Weights of a small GPT-style language model, trained from scratch on English Wikipedia.
Size: 18 heads of 32, MLP 2304 SwiGLU, vocabulary 16384.
Training: a variant of Adam for these matrices, 1378M tokens, 10921 steps.
MLP neurons of a small language model. Each row is named by its layer, matrix (gate and up: input weights) and neuron, and shows model dimensions 0-95. Each number is 128 + 24 x the weight over its row's rms, rounded and kept within 0 to 255. Numbers have three digits each. A neuron's up and down rows have the sign that makes its largest values positive.
Before each neuron's rows, "fires after" lists the tokens most often just before its 100 highest values on Wikipedia text that the model never trained on. A number after a token or word is its count.

fires after: " |" 20, " /" 15, "." 13, "3" 5, "0" 4
L4.gate1210:112118090147098075129070193179111084097132101153094118168138121175137127127152176113091116106125080165095144104120138125100096158110157132114155088155114100155116152151113103100088115104118129168106106153151141125149129111152122128121126113148147083140100178143108132123145108146113179143
L4.up1210:087087113125144121084173080118119130102146157121111108168117138129100171110134167131125111113144176130102110134163133102116140128148109131115139131174110143120165126087123174112123129073192188110115113154139145167135116133109113094080089118151092147148148124136121103137110129068140116160

fires after: "19" 21, ")," 18, "20" 11, " a" 7, "18" 4
L6.gate2260:104163122148095115104159112134097087141112123139101118127129124128137161115133124134128125090123129092130112094104115137116164124167157122147128145160118120145101145105140114112131095091165141118099130121136101122155177111118166154112111170112116144156091162131130149141107193165117108104
L6.up2260:092103110126127139122129146132147110139113146103142119106148129117167132155138133164098116139107076109076109109126108107138151184176118116124125104137110110150106137106103094090122077096147109140153187084135085115133168125154132154142086151143123104132102181119126095174120196158131139124

fires after: " |" 24, "0" 18, " " 17, "1" 4, ";" 4, " GD" 4
L4.gate552:142167150101137146119117112139129128146181076132130144117116130165082133117086157102121117157139138149132140091101167129146091127135118133189120140100099117114109159169136140131119136141130115116145119102125118122131132101115105170113132141134114133131137114133105144170084153130155192146
L4.up552:162120115117153179108143102150123158138131093101120130137121125136089127154115085114166111123111133195117116098141152107137099159173142131169121152130130134087111116131117113116114108157111134117145114133145155138097140113116118145161132131142140169137130095152106131152122141129129152169

fires after: " is" 17, " was" 12, " and" 8, " as" 5, " also" 4, " a" 4
L6.gate888:130119104132143149134117126152132119159130114088203136123178127160130133083131082135144123139123122136132135101139100121137108144129129124099124095131093088165117126147159109120156084153161127136122118133144082105094133142116139178154107170127068117145120115095111128081102161108194115125
L6.up888:093113092134141106134139101129124117128124146112153087159123122147134144132117108128124138123133104094113114136093126121131120127142169125164115151126085101131066105154130086118140113150166153161122132119091142137149151100109073158157100131130142146130134141154079139141104164112091095104

fires after: " on" 23, " in" 20, "In" 13, " On" 4
L4.gate90:138117121141128139125162106162123134118135147162129128124133154123147137118148138121106143141149131118175113126124165114144153139145110154090142128169129165150170126137120097117132174135116121165080109129091105097136132103153126131125090111140203113103099118118143138139090132139116117119
L4.up90:100102108093114159148154085150113138130130105154138130136092153121115160129116084184078100118107133148131114126119088146116109107140100130120114140131134107130124161103175131086130094150117160114155125111119132143131180109115139129151087100100148173135133131092099110098112110113081158146

fires after: " |" 40, " " 7, " his" 5, "0" 5, " Releg" 4
L6.gate193:090130102156168155086093149154122143143126135111161122086163108170128130168117083096101124154111179150142157119117122120089145109118122127116154103105096125148129136186143152076107071109094161127103089121130120121158147099157113103168109108128155152138138099108152097146173111148114111127
L6.up193:103101113161156120122150077194123129114163036125126119171157117127108117118100072134159103147160118190088112156177105144148125100165132108130147138164097105123144114126142181070119144144138115154119138165120110122139141091165120112133132134141119147119103105141124104120100125128145115141

fires after: "." 17, " |\n\n" 11, ".\n\n" 8, "===" 6, " (" 5, "==\n" 4
L6.gate1497:118120101086157130136089132167102172127143153110131114103131137173141146087159147148115113143120146110147133110109122164178199146104120117107128145156067120126131115120118158133113123146106119121127115186129136096101124115111102149084128109113134149124181129125130121095120109135159062171
L6.up1497:118133089128137153136137152146141114129128192119143152100123131150166172133133087135123134122127090130113145088104092121155157157143147104121146129123115112118176125145081136155115081148158141121113110092115123135188097103132109113162142158118159120119147162110155093116094157137142108159

fires after: " " 40, "20" 11, "19" 9, "18" 4
L4.gate379:157101130129093139108109252111159140148099142119100101071144121132116104157120221145122108103128142157156122140102115137131098136108138163108133107158090168107069171108109147111124086140167156128121133134167132129128163166126138126158173146127121115148108095163132178132153136137171089153
L4.up379:139157126147092141131128187124145135119131105115110123109097123133113179114143155106146129115087138081124121105124100111127151117136122108099160145125135136179133137145113128102149127149095150141124122114144134159127173161122187111153139179165174109130153109162119146099137123120118120179

fires after: " |" 26, " " 20, "." 19, " [" 5, "\n" 4
L6.gate441:104141121126210093132140143120161130141150154152120142115161156149111134143117167129081157145165130143165152123134136127135103123086114142145142124101075134045135134104121105116117143134142132092116130155147102119084124108132120150104048173135146149077116160132137125142123142109148095127
L6.up441:161130144128146169135133078098121144073155112114162098158152106144119157149127119165130140117131094138150161145103157117177111109088116114149102120149114107073123115117132117128119131181124126112139156153136106113096111159156122122167162172129122091119128136107118111103121142124157106121

fires after: " " 39, " |\n" 12, " −" 10, " +" 6, "-" 4
L4.gate1500:132139156142149116143134142112150138111132134130077097131093091163155122125145139152154123134142113093160129122143123126121123142108135167125151081129160140140154123150111107109141160127123147085114168123104153128162171099155126118144117142132120079129161162124112143171119114146139158155
L4.up1500:147156124142125124078129106093168093111125129131140115142192142132120121148132162086133161096130126160131088107128133143153147108131128112119101120097121114093119146092138107191167094122088123140151142162121179183141147122155124111121130133098082075151092142133157125147102085195134145138

fires after: " |" 48, "." 14, "0" 6, "00" 5
L4.gate1843:150154148108132112115065140107150149113131083115131114137127164139113139123122134151164116129120092166143105124132147134150095122121142103096133162089133118109182156088156120142148115105132096154099149136128099133127097073154158093140124142136168090188152144154115123112119176146130124144
L4.up1843:111156136152130131189133148140155118086116110150144127111100135156116133144103134161117091172139162174083129148105127104150091115156087121110121155098110106121109146121159143134127107135103131133109115093093146112156171119147143107148161140144136109145092098136122156149124173115101151117

fires after: "19" 29, "20" 14, " " 10, "11" 5, " -" 5
L6.gate703:092142161136110129121086167072137126138129135143170146132124153132098141074127143133162162108097165142133189103081118124140166150139127108145102132070137134140116117130134127150118142139132102157111173114160126108117134158074140184181092151089112116134148138160120153086167177117109133116
L6.up703:109168156118108141087165157114153094142140117156115107128107153119144123096137126144124131155150091104092111123074114132117189146114127108143132134148141128149148125123112104134155122122156157089173138141109121138165093133139127102113125143169147151129059154145111138133188204099137127130

fires after: "20" 25, "19" 19, "–" 13, "\n" 9, " the" 4, " in" 4
L6.gate737:093172131122094135118108166125107117151126137124117132100123075157153183165130121160136107105117104111131117103128138124179102128067116148114161126181109117132147132082139117133138122100118161098131148118117157129118158103101106111135140157132155154161103142081104133147096125115112058122
L6.up737:166137100093111113128132153117140125130172132129109175117108146139129168120159126120152145095100112123085118119151133120123107160109135140175152131121125151131116114111113117108137158126090133123121164061143114124121171141132125151118111159161099142138158150112168142109133118081115173117

fires after: "19" 19, "20" 18, "–" 16, "." 11, "18" 7, "12" 4
L4.gate1352:139121139121108156133099188117115120127120114136108167099138112121096132153104085122142141106126080143088142124148101100142180144073110162149165128117136136101136091132135143163132142125181129150134150126152097150122116141133096092101090127146171147117143145084110117150159175079122119138
L4.up1352:123150114118128118121131118093176113149123158155076136149063131099095106123134147103141165144103110124130161162136099127104120175128156147124098100127076188112117158104101147128132136150140115113143142146093137144130123114127149150126075140148130130143086175157143125133122130121162080138

fires after: "." 25, " $" 15, "$" 8, " £" 5
L6.gate428:125078132106107113094084158133146156125073088110150151152171171155129142148091113102120130145089148128147119114129116175141114166143129123131099116097137108097123102113135139093072142091129087137136125151095153139148145135128127120188114121097098109159120103112153135150083110158146147104
L6.up428:127113083136115152105137142144128129109147074128106119112147117099118079127103131110175123100152127107126123152116113130133136109123113134067144119133133138133133127084122136088110117150128160152175184168110158149149124178110169121096115131108117178158104120159135111085087140134171133129

fires after: " |" 57, ";" 12, " ITF" 6
L4.gate2236:142157165138152142119108129182159133162123123146138142127106130168145153143122180138135098120177114173108124082117149152105073148106122115148130136139111140126158121116125136125100126118160120114108103114132116172165122157119123119140110096152150085134089097100093125103138118148112145084
L4.up2236:147104141121178127174132095097133119157133106159164094139133121127123169117129084118145119161147116180122150146096133119118155161133130132169104119145105150141091128132156145097101120091054116117116118140155132134154185155119117109109118121136096152155114152075085139097113110146133130122

fires after: " and" 20, "19" 20, "," 10, " the" 6, "18" 6, "20" 6
L6.gate853:130130081141151130132104103171135104137136127165121091086160130142130099078095119150111065158119146173137130106134096116125108147156099121100125105110138131143169126058140160134116104142193160139075108103125164101171171097122123151109105149115132115149158125141123125099117143114159092144
L6.up853:089139172150120123141100145138116160122107116121169136148148114102119119102077138144136061129150142153166136118140131113141093106137113151103152112131169118124164118123096125151136060151145117115167124143115122139117136133130133138091100146092155119191148146104089109115133125106116138109

fires after: " " 58, " |" 8, " in" 7
L4.gate2299:169119108130167116107096144165141137129167105114124091122114136145133115154079135128130103135146131123156088126084120130133119121111131149085155178105104137129168151151146098155107109141129141112117143115101150124144137097130111147171125141152111108151149154151165141129141113108154178168
L4.up2299:123140144118139142140106167089175117122111131153114132182125128140155115191152176113134141141134087113125130131118121133107129116107112119116130113107118132139118118129145116096132091125179151145111118138115146123139125114131099110106121123172141117115117154167154135131133151102128064137

fires after: "." 27, ".\n\n" 19, "," 7, " and" 4, " The" 4
L6.gate1586:150121136109116101115104142114098122118163110113077084112149157129123136125145134138096083110112150138083156093161117133112141121166126112114171127118102146139147146113143121113137094154147126166112196113118122114128108123128107124138146130127081102142139118118126112092162105146167099112
L6.up1586:120101124082143122084149117104126145102149112130074089106150176133122124129118159086119147096140158155112153128138126156107124124127136175128141171130132120127110127104110095107116115164073091125134132137125141120137126133092100106143136130117146127147163100108120141150084128117119131104

fires after: "–" 26, " the" 20, "20" 12
L4.gate1016:102097131166124126194140139120124115134125125188111122149159143169125138118129130140111170156117137142115124114143112137102159165115133096091165110138141131146117120139127144115103125132184153116120146128110135075112149148139156127134119123103153152150125167108129138124173102125109125138
L4.up1016:121124121176140116133116101103132074153117157133100119116085122145079109154125151121099135124119114122152140144098166122116144143097098152144131093079127142145137104142130140163140139162126153136106143159147117122153135116117170132105165121115133121166140147132134150155128157126122134094

fires after: " " 25, " —" 9, "1" 6, "\":" 6, "-" 5
L4.gate1958:078116128131149088071121069131105156189122092117154082094167159159128140133076162121129135097142140195115139126142133125170147109100112116151132121090134137146090142127110146148132112142158139095110119118123136141101117131114127137157147118126162099089117073115133134156146180113145144141
L4.up1958:099140160144181170069082091100104156123135166130139133090103111116116116122124099178138110106123111095152130119111102091103110126063168134105114112103144126088123092143134143173132136099152153144148109113155127140151156166114114096122154124132135091110148117144152105130131154170118119144

fires after: "20" 25, "0" 15, " " 13, "19" 9, " |" 7, "+" 6
L4.gate1240:126172116137077101124121164158126105124142102142116090138173124165167119141178109096092091098134116131150118090141141122140130134118113095153137155146135114108099158115146143103120087159125168132111149079100134117144171153157100119141080136124096131112128121143091140101152131157118105098
L4.up1240:126121122121115101136105078150156114151133119091145093144096118139080136111148120127113157123107116072113115092113143112188181092156121114109159106098124155081158088101108156134091132100087082152133130136117115158106146082092180108126123138144111129135117124138169128112114109179150122123

fires after: "," 51
L6.gate1528:110154100127134123143139128136138118157139099118118144091142134120131159125134123119124118195122148172107086090078092145128108145128122142111133107177107106134151132141136141133125073128099117136120112081150139086091119146164102099082143117126095143152119143132106106122128137125095072136
L6.up1528:102140142083149170129138085146087170147111110126128128156118121149109108116067113164153096144141127106142137121121116108138120155107147137115107105157160119114119114121146117146146058119077119145127089083143148118094113149208116100132130156157133152145093153075130112150137128117116120149

fires after: "." 58, " |" 6
L6.gate1705:088148147144115107103092115122108167116073155072138149126116125152146105108133141113103129097105116150123151081116168175108161149147159125133152094096133141150145125138121108148108157110140128155142162186099142144127084143141112080120127136120143105173176163147134108109124104139129116164
L6.up1705:088127137098106129138138082161129103121120128122127127100097121145149131184111119133124127138123123160056170144117136112151151127135095130123146059150102159108140121147117152138117106098155134113145092127117128106137158083082129085136120171104101138154141128140132084088112118093122163129

fires after: "," 44, " which" 8
L4.gate1138:107117109128156118119146134137114111126122135110117130124132135157134167114068170152158100119146128123136137083120164141121104147162128170118140140168134188133132162150152109132116114155112095089160121126115133091130116161113143134136150130074115145165100118134102137127095131141130136136
L4.up1138:111092152141135126127132123128150128123133131138179131081119113136110140151097146154128147157153099146115098136136124119113125096104090112164141126102124172105134145129159126118145110129107132066127118097118112078115119139096152151132136103152134127124144082120151104111133132109141172120

fires after: "19" 56, "20" 23
L6.gate1758:114101102137104141108103117134135115092161138110109120144136127124131180123107120121134090120116155101149130104132121128127160142157145176110174139167080123114069107152151131084099134118116146141114122083122163111140144139152150101146110119157116134108153115154121161090125080093132150115
L6.up1758:136151150154126115126132109127110147131146088148167108154157122151120132141111118126163144100088157125090122149156095147134153156133119133126082111097098118106133141101130120119127128121136102126112150142112108133122154098156159111154125149147138118122085092079093102087141157084116138153

fires after: "18" 39, "19" 24, " " 9, "17" 7, "15" 6
L6.gate202:083130141165123135103173112103093113147160104096121132102181103131145154096126107129152125133098137160124113155101117112121132178136102195128118109132132151143126159105128132088080132086146105114143123150172125128138186153107129099133116131127148109132137127142140151094121122093155104109
L6.up202:111150137115137119157117201152111099151126134112130085081134136144162130134163150104164142111152106133128103094118107140130155114116102117109155120151128121107123136133113109156169122109157103101144122131154169107130089117140163137137113122137088086111104168103105138069169168119131136127

fires after: " " 69, " and" 5, " +" 4
L6.gate1463:138136129154109103136148115130161121128110102138126128080094108137097160126061144093153107137149138146112123174120154136120146149134182157173110137182120165156088160074141118138131107150129095147113149121113120108154123148165153149121100166112130120097119101093152160119103150122102136159
L6.up1463:148160135120126108129109167164140130117090124117133117132046101150142141126089131123141126121100123141123102155148092130155123169109179154165158144184135151115105112084114084125128084164074083101109139115162153164108144160186092110136104117137174114101136138083117166113163150125105134131

fires after: " " 68, "are" 6
L6.gate1008:097141106136093151094152102117105084156094087119138139086095176148151205164130130123164103114090092167098134162085115140096110094132136140101176095130168153122124136112125131154116086109119151116120110110133126117163121172115140123148174155161131089140124119086128120103125136155108108118
L6.up1008:117112119169071091124133091119120155170121148127140136140077163165124129124153106139128125116117142146127095154136100125139144099123117140091118046103123142141160125119126121109097110162110111141153118155131090095110132139174121075114107144128139167152079138145103141142132128119142116132

fires after: "," 28, "00" 21, "." 9, " $" 7
L6.gate503:131113085116136143114123160169133112138118080097106101078118146128103172122133178091141145123134143141105129131142118136127122153156146094137134125127114109085137142085141104109120100115110125177126132103130132133132175124106147098113095158118082186165088128102115131152096141165130118154
L6.up503:142106081121115068116114138169146136127131083102124091090140118109128163125127175096156127113139159149094131102162102127089082125168173129159146159164139118135156138076142106089084124143155100140134127121126170121173145113099105116130135133090093141129123113150144104125154109122139119091

fires after: " the" 45, " on" 18, " On" 4
L4.gate1469:179134175139125071146113147131146111143140158156103120102175112128148133123086122124129140118143122167160155108112163096124154127124118133122113101143141198150078157134154139127161126139141118111085126147097113111136093135149131119170174127110165124103115114117113144112154135150171084106
L4.up1469:122110175095132101144154101138107155101141149129163103150120122112112093141126135217128117148127108074134132125144087084148092171140142148142120129178123089159139129136128142097125124146175111066168115127150158145087115119113093096102124140092148118163157166122109146164144140101124133150

fires after: " |" 31, "|" 23, " " 18, " No" 7
L6.gate910:149125146142088160129150123121114133145094090126135114096113171160125126155102122097091144147137135140153116166107135123139144151075126168135166093166125137134141117123128104171132115116114141107135123151115164184141165128111162126127117112103132121127119117116155141051138139156119113084
L6.up910:137113165146154120130123117107119112134114139136158095106095117151097101097144186145142140138115164104145121137103144163126135059109078155153114124162158151154141117128096126136103197134169094092128107151130091105104128134132113107131117129085139148128122171152133138172122119142174113111

fires after: "," 71, "." 4
L4.gate431:143168156090114124101149125174108141127096115157102165128132149143142143131099154146153148116133138157149119103081130095129159136174135079163118117182135142147132175201164171147139071104082125105102150165089094077113106198097132133140142164072168128137121145121093108165126117128134117116
L4.up431:120118179107169129093114111118151124108042100114116094160108145131128129155141120138126127149160135153145114187103131141126162128099114156172160178135119107129092171126088143141105080082140143104163149138130078117120103115089119163110089155114125133120135114144103125136138126063164124138

fires after: ")" 29, "," 21, " well" 5, ")," 4, " and" 4
L4.gate2001:109120119123137124108082137162150107129117133179075114092124120146146128097067081147133122102177129145181109088107152107104132147148151127136127067141144125116159147117193115129138133106151115106106137099119122155128169158099135145109141139084097108108110122150090131092070165132113081130
L4.up2001:147151107154079132141136119188155109130134123122167102151104123114174103111115134156127124123154086157130120130149101177107120110116092148124139128139126113120105134135178164161075131114173116104117136166151112089163131119138144141133137105129136111134183136132135109147132139131143125132

fires after: " " 25, "." 21, ".\n\n" 10, "," 4
L6.gate421:143150115120127087131113102134100146136142160141139144147132095163137135114080092128115129102131108109116204136092155182136122117148137102128117111146124149153105167168149108090099144142167156120183096129129090108131131139153094117130140115097112099121119129142116131109115099130152112134
L6.up421:122148123126130158123133088117119117122129125144135156082143120111155090093067136157145131163128153143118123142086169135135082126110152104123141129137132124117126149132130138109139089130156139132069082144122070120074163124155130131109169113129166143147119137166105127140124123080118107170

fires after: "." 26, "," 18, " and" 17, ".\n\n" 5
L6.gate280:099117109143135086121124185098078124137134110117129112124097156166158158174119141135118156121124118116127100140124138132108080122110104160117119096148123121145103138114123102134136171159156119091078113144112135107084151126139091109111158140109091155144122107150080151107126133159127093102
L6.up280:123126120115115118092128154122119129153147115124103099133124135121115070094090168122138122105129165162108167140129123150134133121105089121156131111120117101149109157109140130170107098118087097123122139103129104100125135163119135172117130127155141131099112130126141121148125151131157126132

fires after: " " 27, "20" 26, "-" 17, "19" 6, " |" 6
L4.gate1176:128140120139112116118106125155158144126104114151183127101137113208146151147189109136125104102179120187104119127115150107122141105118120114152181119110093147119134152106113101130110159129124154110166096158149127142128105181189130101136110104139109092152179137114126132143155167135135149135
L4.up1176:123153151113104093121146145176138159101170134166165165130115128165121108137135075104101117168140119134111151129134099123138110121132146127130150151137131116098142133099124148158099167120094101084115138106116118165122120149134077108138142089173100100142164107138095127109091127076095166146

fires after: "20" 33, "19" 13, "18" 7, "17" 4
L4.gate1374:095135114119140113106118128101062116126135129138108134089139133113175110147129139078137083127149120122181152111148169134083098120166107149117124081131107147126120121117138148113088152116136135117147183136111099157133141132133082133092160113119120162159109131160141111111075137101122137126
L4.up1374:091118137133109132163146163122129173120142148133155143111148138116136161158140144101125150073167099141175132115167175139100123123139151148088135141100094136129100114138106133159154112147141137147158163090111136132094146155135083106114089102121111093147133153109128206109082126102093096129

fires after: " " 49, " to" 5, " took" 4
L4.gate2168:118142141102160112135155148058139135155098085161111096118162166134141133130096140131101157111110142126144172113113175171149111146148173122144102108194121152085104178117110114108113154152147159114130135149128140138128143124114174095127090126169132075109155084151114123196143151108132113147
L4.up2168:164145161130151121113137116104134140109170157131141114118143130107103142110158097118137127101113147159147121096157160101100157170119121144117122131115153148141104201124089119131156162120130135146121121139144121134118115136152143148151103120101130093154142168126102121174147080181095113143

fires after: " " 29, " did" 15, " |" 13, " |\n" 7, " do" 6
L6.gate2085:137175112126171103126096137159116138146139117088086122143098118179146092100116115147134099134118191088128144152089120124164113172139122100140138101099123114162156103118148138124153145108099122157141158099124118140132130094151101111146100139095096121154138147111129100162118109133147093120
L6.up2085:124157100088167114147147144089163141083129115103102119151149069141177103190150148088134098140184127137107085151163145112114145113045118156120122104107145089071110174140133121113128111118121129113137134131112148160103121147121145166160130103122089130117127127153146130130145108115115102118

fires after: "20" 18, "19" 12, " after" 10, "18" 8, " the" 6, " first" 4
L4.gate1964:092095111117128072117124128180101117111107084086122135100131109169118160123115136125159162131093159061103172137168110133103123119151149171161132111099124145111152156107154107088129150115136144097114121129098132082121123099166155093104181117111148122158139146165132115080187139135136084098
L4.up1964:116111099112163113117129161168122144144177134102100152131104147149120154138174149119180119132092154160101135102131127139133140121080154158098149146118069162094120142121118112100130138099135195080144098143148171139160102069148132076076125145132105166072125157161151122105144119147121100108

fires after: " " 49, "." 8, " and" 8, " (" 4
L6.gate191:130130170142116120142138113177156164112113102089161156123099132135109112141139146094162088097150168128139134137110095137124164103131157096137158125150117098156125117110106117113127167154120123140147110119139114152152144126150114103131115179111124094110105104107131121129138177138101098158
L6.up191:126164128118129109091102141147146114154103120120128142142158120115106101139160132103152113113181131150119119166150140134157130138139120102139116114167152069176142131131147092123115129115106058136085181139159107101099116148140122123096119145121128129116126146068134124124113137123122111161

fires after: "19" 38, "17" 7, "18" 5, " the" 4, " was" 4
L6.gate1895:124142104144111136091111119117133133145136116112101110111117127137095088116138089127109121127124058127158124127109135144093112123114129110106115125148130119143132122129122141121121135168178137141134129122136143113097140161159134133106098130113116122133115140134111111100122172112138114143
L6.up1895:084136101121119157128131132172139133098125180108147083122109155118082107147163134121114122139091134131102163103126129176101137110121116163128128128135145098119168103083115134155122122098132141115151112115096175139138114133125077138125179109148126135137124136115142158088133119118125136137

fires after: " was" 29, " as" 27, " is" 10, " became" 7, " and" 4
L6.gate1221:116116139117151127146133112128136131111090151117110135150141125143122123139103037125111116139092124112104101120102132130133146125129112130123144093106105146111117133112184098114128059161136157115100190154132132119145135124164163114173117103063116107179126135119100108095097143139130114118
L6.up1221:121119088126140128109098113122132183142131115100103128138098092133173101143101160113140140125130096157094110089129109127113113087114148152147126149123155134102110128124112154075183149145146149131118111122094137097088140121111102096098121171122132119121120134146124168137149109111136125153

fires after: " that" 19, " and" 11, " which" 10, " who" 8, " but" 4
L4.gate185:119140093104107132094107080143123118155118139126123165126149124126116096145116133143149070121139125142148131112146175134156169144178155131138120143122118133160104148139112148157095071162149114118112142119119110133144186096159100138142106123132137114090165099102135131120108136146150113135
L4.up185:126137150139119125125106130137141141167118150146145130126141128137147093106127115131100127104149085123128132087089115095107149131100151102069160132129108134120129134118143136145187064113168172149087105183156132136186112128135103086141125126149169171122123145151109089118147163139101148135

fires after: " " 52, " and" 8, " to" 6, " (" 5
L4.gate823:116171136127133109119093125113135154083130131114131141089090105154108110144060143151173085055129143147121128122132114140148153104093149151169125115140123132103102118159162109107105134154125128119099129086114105117154169132146121117122123111104105126165114126141162131114177143106122074135
L4.up823:126147120135114137101080149169161122187129108095133188145125129134149119119170136171133119134127094144135127118118077090135135177119131124135190158131090111150139134106090093132139108143129141138145141103130109170113154167153055111118117151106105124108153158116115118137120152119154114183

fires after: " and" 60, " but" 7
L4.gate793:108136103134103116104123135173184113124149130101106131116118138157124087102168049155106036095136151140175115104120141088142176106158104124138169126131147122138112110143151137142100109150106139131154153105101134141093153149157101118096112140097146104167138111156100136088136125086101121133
L4.up793:121088114152157125097137129102114158133113123130105143132136150147149144104105113096151087113139174123142138115123150170120176118100112131127141124168112140118142178120177116109115136114108120154083110152177114153133092092126094148162114153073174094131123086117125103133131131121135148139

fires after: " were" 13, " was" 13, " are" 12, " be" 8, " is" 6, "." 4
L4.gate1164:137165113116087123106130134136097132135141119064135106093164137120168118169088141084123136120058094111135125097151149129145095114129161121102139165160119160144094157124153103122119087167144143113129092109131129119126138145145189111121110127117136113101127172083131162107126119155141130142
L4.up1164:161143111132101120123138106085110125121142148092114095118166207110156132155103132107139111142120101148121119132157172133142095125159151148143135153126110159136106176160168139138088110166116146142141153164106147133134137115175137095114156066112130135106130121067101160138132104147130158161

fires after: " as" 33, " As" 12, " the" 9, " when" 6, " and" 5, "," 5
L6.gate2219:133142119095111137164096135143128131136125119117178135067164144127119132116119088094162120140097158110133135121143139170138152149159117115121152103095141135126124168162119129104136097112158118116118128079092140100123121108130120108100133159140124140113148134118107104139139135115170069103
L6.up2219:101143157092202140130147163106156145110096122124132120127108097128132109133126080136112133178198129112109144062116136108137092119128169115184145120123119125093107123121123146150175148190137122098126148172122104093085111143111144173123107141065141122205144126127123109124110150106157118108

fires after: "20" 48, "19" 17, " " 8, " Aff" 5, "18" 4
L6.gate38:140123075133128137133128106142111112158117137143138092117094134138131160123167111109112090139173127106125105113153085132083124156106079114155108127104112075133126116148115140120103145156106143116122191111145126098133162131188134107143111107156074102163133070156117168109115092089102143153
L6.up38:096140135131067138174114142145134193180134137136178127151152086162094151119134132152161083121128139133136145101099157136198120115105144136151141140135113113103162065072107110143145148089151130122117116124177117124108110152155152140154153092138141170140126144134139118085105125153141122134

fires after: " as" 25, " was" 19, " one" 10, " is" 7, " became" 6
L6.gate499:071126109144145111124083109141138104100131158111151108156145109159161120146176078113109116127136130085093079105093145148145086133147124129149150111085117079083124114134157150132080121155121206096141135127101117142155149154131149116147068116112119097189135137120110138092173116126101072164
L6.up499:085125113127136139074122117114098174128121172122068148155156113135128127135173116082136094129090120125114116096130136142089109094112100113088148150141077152147152080155146141125118163152148121132146130150115132118118156153161130117144138150124099162159154145132136118095157127110151140151

fires after: " |" 37, " /" 13, " ." 9, " " 7, "0" 4, " the" 4
L4.gate663:138108096140131146110107124152101124140139126094185123151125118183154131076138122117161118122135110138125136112094120124145139133130089156152152116129129130128160141128137140135149136112127167121141129126146146132111129125093126060132085122114126173172127169103104141124130137126133112132
L4.up663:139127085135134130128133109168145129146145106167117097132105101136124131167155142108101126142161161129123138106117122135095148127104122206124182106147122110120148142118099133084158121124083123134126140116122098140079131115155127104155134176131121103115145114097136135177175120103105125180

fires after: "–" 43, " in" 6, " the" 5, "19" 4
L6.gate506:130140128147116143140127131127082138129134119154101156084176107139132122123117124135134119116140138134090171119128119126109160158150148127152162096110105096134165132114154096099100107133161133134107184137101106135128132125107124113114145099170121121142144151166125138112177142127154120114
L6.up506:110143098119120128106115111145100089128104138139151155111081118110132124115119131098164099130119095110121121141164120138111128124121130111160135137159124095190144146122135157116089114176122110141213141154083142125106164111106128114143139136171155124155120102132131133138150150146180139136

fires after: "," 33, " and" 9, ")," 4, ")" 4
L6.gate23:076143137101157088143122164162172102136146139121132119107167132148134108110087152132154106140131140118117152134124103138103137120131146151110154108138138116128131111135138115133123116138104078143102082119129100160121121160151110081102115117147119155126109115125098152103147163187112122115
L6.up23:101124184077096104165106123127140096139114089122131173110122125116154149084112132158147104107129169159101114154135151120103121109091098134146145137118112167093146119139144124135099087155154146119154152080111144109131135158139128160094115110137148131122101158140116099115098166100084165099

fires after: " was" 20, " is" 15, " were" 9, " been" 5, " being" 4, "," 4
L4.gate157:131122129103135141132143140149112147136135075035115088145134105153162145136121127133124125116115121109140117139125154133150108122100136140175112124143130143084119171128110132123123068154135141131129123145141121131131106138136162169117094116075117135103114165116138168112077159133120087121
L4.up157:119133110117125121124131101095143128150122160139119131119158153108130130161143092111127122132150133157104163121166132116118124120128121129075113138114137183136124104114148150150134106106125109140120117151110130127143135141095112127102155131126137154127124106101114084148125096130155117135

fires after: " " 30, "." 13, ".\n\n" 10, "," 5, " round" 4
L6.gate271:104155149092183142131137143133138129103131148134116074074129142138154115103105165112086150171148140133159131125081164163140085129144151137078157125130123127150156125141125152103141113141155137143107135113117131117111127119154091112113136119082127119115119121111069141139092144128171095097
L6.up271:144136111118149165085146090089124097160120187140098107197133099145141118098112137150128124112166143109132081102140165143114111129149113112115096148135132145121149139131139116078142131103140136136084110116163123111142157133177137104072144141091106144120109186098146153127130118131147046118

fires after: " " 37, " |\n" 10, " signed" 4
L4.gate2039:133115134109109145144144124096132153150135122123130166102141145160149184127155115107104156130131139127092140147137133147087129138125133155139129103160103157096125160132179134106110160145131168135098164130131112119138151147114120124147094152144086100162129127133126126151127167138154107187
L4.up2039:106142112178147109061134095141163134099101112104129135139143112142092110098123107114107136098135089089120155147122126147139151120121116131105184164089118163103148129136178095132145117115130133123130134118120104114114137101123118110106116114120083135131111108192116103121171115130117158121